From a checkpoint of a small transformer trained on Wikipedia: 5792 steps.
MLP neurons of a small language model. Each row is named by its layer, matrix (up: input weights) and neuron, and shows model dimensions 192-287. Each number is 128 + 24 x the weight over its row's rms, rounded and kept within 0 to 255.
After each neuron's rows, "fires after" lists the tokens most often just before its 100 highest values on Wikipedia text that the model never trained on.

L4.up950 [145  93 127 128 118  91 156 193 136 131  91 108 118 159 167 130  86 201 101 117 155 160 170 150 122 167 112 177 118 130 107 144 106 129 158 111 128 114 138 113 121  96 123  87 121 150 128 150 167 130 131 135 130  98 170 117  74  65 103 131 142 149  84 121 156 136 128 136 128 161 115 121 135 133 122 165 148 129 138 163 124 144 148 113 103 117 129 125 178 120 107  98 117 144 112  82]
fires after: " the", " in", " to", " D", " early"

L4.up933 [150 145  95 130 139  85 169  27 155 104 119 161  94 137 113 114 161 130 151 124 107 127 121 118  75 141 117 156 153 164 123 107 134 123 109  93 167 176 130 135 102 136 102 151 122 145 144 163 148 147 129 117 163 141 102 163 135 115 135 136 109 151 140 164 104 127 142  88 139 119 117 156 164 132 169 147 111 140  94 137 129 107 106 120 131 162 151 147 130 126 144 121  88  96 102 133]
fires after: "s", " as", " was", ".", "ab"

L4.up146 [113 127 108 130 115 143 166 130 128 156 130  89 111 143 100 127 133 143 178 130 104 153 117  80 165 117 154 159  87 126 150 149 132 100 117 148 132 124  89 125 118 101 133 116 122 143 109 139  84 124 120 142 144 176 125 124 143 131 135 153 144 129 103 101 131  98 121 139  88 130 156 140  95 110 122  67 115 130 117 155  85 159 137 133 115 136 165 117 128 122 106 131 126  97 119 114]
fires after: "s", " Girls", "es"

L4.up750 [142  91 115 163 159 136 166 114 153 148 133 116 119 119 119 203 160 112 109 182 123 146 139 142 102 136 145 134 140 118 100 133  99 112 142  89 134 177 148 119 168 115 147  87 151 139 108 131 118 118 107  91 134 158 169 120 138  78 114 136 130 118 117 130 145 126 158 142 140 152 103 139 135 161 143 172 156 116  76 144 112 118 153 109 121 130 113  85 149 109 178  99  97  66 104 170]
fires after: "s", " at", "ris"

L4.up25 [125 144 116 119 122 133 121 145 110 149 122 118 101 156 132 134 101 139 107 163 143 158 168 118 128 120 103 159 142 151 131  98 123 116 101 140 130 118 116  99  88 174 128 120 144 133 158  99 163 125  81 173 125 104  91 103 139 121 129 139 134 120 162 141 177  98 103 131 135 183 149 153  99  96  97 146 159 149 118 148 116 149 145 139 147 115 105 108 116 158 123 111  69 120  85 116]
fires after: ".", "-", " (", "\n", "}{"

L4.up494 [138 104  57 108 108 133 155 119  96 141 153 145 112 151  93 164 143 117 127 115 137 156 169 125 120  90 121 147 106  92 112  87 140 128 116 130 139 134  84 103 105  95  87 151 137 149 139 114 116 139 111 140 135 130 105 164 111 147 139 157  94 145 104 168 134 132 109 119 127 148 124 128  74 130 103 132  95 115 127 157 121 164 163 133 145 149 122 107 162 121 158 195 106 147 116 115]
fires after: "9", "0", "\n", "7"

L4.up214 [112  99  55 135 112 115 175 102 145 140 162 101 112 104 133 133  87 126 115 135 154  90 102 129 169 136 103 181 116 148  95  99 159 163  99  88 153 111 158  91 109 160 122  84 160 121 118 168  95  99 123 146  89 155 129 179 123 152 135 127 126 140 164 134 126 136  91 113 179 130 149 129 108 116 121 133 159 140 118 136  78 146 131 117 140 124 147  87 153 103 101 114 135 139 147 135]
fires after: " ", " (", " man", "-"

L4.up701 [130 135  71  87 128 127 157 139 106 112 149 127 112 104 137 131 123 101 112 133 153 106 142 174 139 111 108 179 120  73 111  65 138 160  90 112 157  93  92 151 140 137  83 142 132 151 111 132 140 179 106 101 148 109 106 136 138 144 154 137 117 127  95 151 151 126  86 121  90 135 152 167 152 124 144 165 134 127 135 163 154 114 182 159 121 183 105 152 112 156 121 149 138 141  98 126]
fires after: " ", "s"

L4.up20 [124 130  94  81  71  94 140 165 161 111 145 128 121 153 129 130 138 170  76 151 132 104 145 119 139 101 158 137 133 127 132 131 161 153 164 207 146 149 146 133 115 121 149 105 157 125 156 169 175 115 126 114 161 149 113 134 154 113  90 169 148 148 107 115 133 108 111 109 103 113 153 141 134 150 113 136  86 185 102 146 162 127 122 152 114 124 113 140 132 115 121  92 121 133 124 142]
fires after: " D", "D", " H", "J", "H"

L4.up780 [145 128 163 131 133  99 110 121  84 150 110 154 117 182 173  87 168  91 132 113  70 126 158 110 111 132  76 107 122 130 135 134  79 129 180 140 123 161 110 139 135 129 148 119 137 102 141 152 137 113  90  90 159 117 132 125 127 118 145 108 150 153 161 116 124 148 106 127  89 125 152 160 132 151 145 113  98 142 128 150  91 122 122 108 122 133 151 109 117 160  93 107 143  89 126 139]
fires after: "s", "0", "5", "c", " P"

L4.up225 [158 117 116  90 115 157 166  99 178 115 110 123 115 141 148 108 124 124 143 107 119 154 148 155 121 161 143 143  99 113 163 113 139 132 127 138 155 148 135 128 147 127 120 133 127 111  76 119  84 118 134 114 123 177 151 120 119 109 145 153 157 120 154 159 145 160 101 120 137 165 115  59 170 125 106 110 103 103 141 103 140 183 135 150 133 139 111  97 160 107 164 146 104 145  89 101]
fires after: "|", " |", "-"

L4.up137 [118 139 162 164 165 141 161 138 124 141 105 113 136 109 112 161 139 126 133 166 116 160 152 103 104 130 110  95  97 155 125 103  94 142 152 100 121 149  97  84 162 159 120 131 116 121 110  98 120 139 119 132 132 119 154 120 133 161 112 115 132 120 104 108 105 151 118 148 152 130 142 140 108 165 152 157 119 146 140 195 125 173 126 147 115 164 131 104 146 110 155  86  97 128 115 125]
fires after: "s", "w", "n", "al", "las"

L4.up88 [145 133 127  90 180 112 115 108 123 111 132 147 102 152 162 104 121 156 156 117 150 162 117 158 140 160 150 119 139 142 118 146 159 145 122 103  95 152 118 117  85 159 125 148 134 104 107 129 140 100 149 177  86  95 118  54 120  90 130 154 159 121 110 138 131 145 107 111 121 133  79  74 132 109 118 131 160 113 119 162 129 165  72 126 152 151 164 140  96 116 121 170  96 147 113 114]
fires after: " the", " more", " in", " his", " an", "ir"

L4.up315 [140 111 139 132 114 162 130 129 113 108 171 136  98 130 116 118 117 102 145  84 140  81 171 112 156 122 161 145 124 133 108 122  95 128  97  99  97 146  93 183 109  88 132 172 128 106 158 143 145 160 108 141 124 133 120 164 123 110 137 171 136 116 133 108 101 184 105 134 133 125 121 143 107 147 147 161 155 120 150 154 106 116  73 137 131 127  82  78  98 126 147 207 101 114 104 146]
fires after: " ", " cm", " con", " re", " read"

L4.up76 [109 135  98 114 103 129  81 112 107 108 109 136 119 133 170 121 110 106 110 137  84  80 138 152 130  69 107 108 159 111 151 141 145 104 139 115 144 137 146  94  93 115  91  99 128 105 145 126 104 130  84 110  98  72 128 106 123 149 130 122 125 137 115 127 132 122 137 122 162 161  72 152 171  73 113 178 137  85 143 129  95 116 122 123 111 119 149 167 123 173 178 130 127 130  83 144]
fires after: ".", " (", ",", " and", ";", " However"

L4.up386 [175 172 142 100 147 118 101 127 130  89 102 139 132 150 118 155 130 128 100 135 128 136 149  88 123 108 151  88 176 123 101 122 129 106  98 105 161 113 121 160 121 166  87 111 123 102 125 173 138 134  87 143 146 127 130 103 122 146 181 114 146 145 113 110 159 151 138 150 146 103 107 122  98 124 144 107 150 117 145 128 177 161 124 141 128 149  93  95 127 173 108 105 108  94 122 152]
fires after: " the", "\n", "0", ":", " as"

L4.up79 [127 137 149 107  91 136 112 122 129  76 131 113  92 122 134 106 157  94 156 127 147 158 103 141 145 144 176 165 127 134 133 149 142 122 142 103 121 104 138 125  92 107  85 122 152 138 111 125  93 133  88 101 123  92 137  99  98 117 156 139 152 122 126 119 120 119 134 132 138 120 105 109 131  85 144 110 121 109 137 142 135 118 153 120 163 111 126 122 102 126 110 124 119 121 152 147]
fires after: ",", " such", " ", "-", " well", " ("

L4.up188 [138 129 115 103 118 117 146 118 142 126 110 103 149 156 136  92 114 136 125 153 102 103 120  82 146 131 164 137 109 141 104 118 181 146 146 145  88 152 143 163  91 123 121 139 140 130 161 126 129 101  95  89 154 170 109 146 141  94 123 152 105 134  90  81  99 124  94  93 136  91 126 137 105 117 150 114 147 161 151 132 156 126 126 109  82 147 118 116 131 143 170 160 137 129 128 126]
fires after: "s", "c", " Sa", "ac", " as"

L4.up630 [127  98 114 100 115 102 130 119 145 137  94 152  98 158 147  92 132 117 139 151  72 142 106 132 145 127 141 138 128  85 117 150 129 162 123 151 138 158 115 133 135  93 130 136 129 122 151 100 153  97 143 116 162 111 137 116 104 112 146 117 163 111 163 157 109 187 138  83 135 162 140 117 132  77 122 165 127 145  98 132 132 116 116 156  64 166 134 160  61 134 121  94 198 115 103 138]
fires after: " |", "s"

L4.up14 [119 132 118 154 147 136 140 109 132 124 122 139 119 194 130 153 133 120  82 132 152 115  76 109  97 105  85 139 135 131 118 127 108 161 130 128 119 129  88 164 119  99 155 218 100 107 127 129 141 148 150 125 149 144 135 103 126 133  86 129 106 119 152 145 102 127 177 131 154  83  93 105 123 114 158 143  77  93 130 100 112 130 108 155 124 170 162 136 118 147 157 109 140 133 108 151]
fires after: "S", "T", "D", "C", " D", "ran"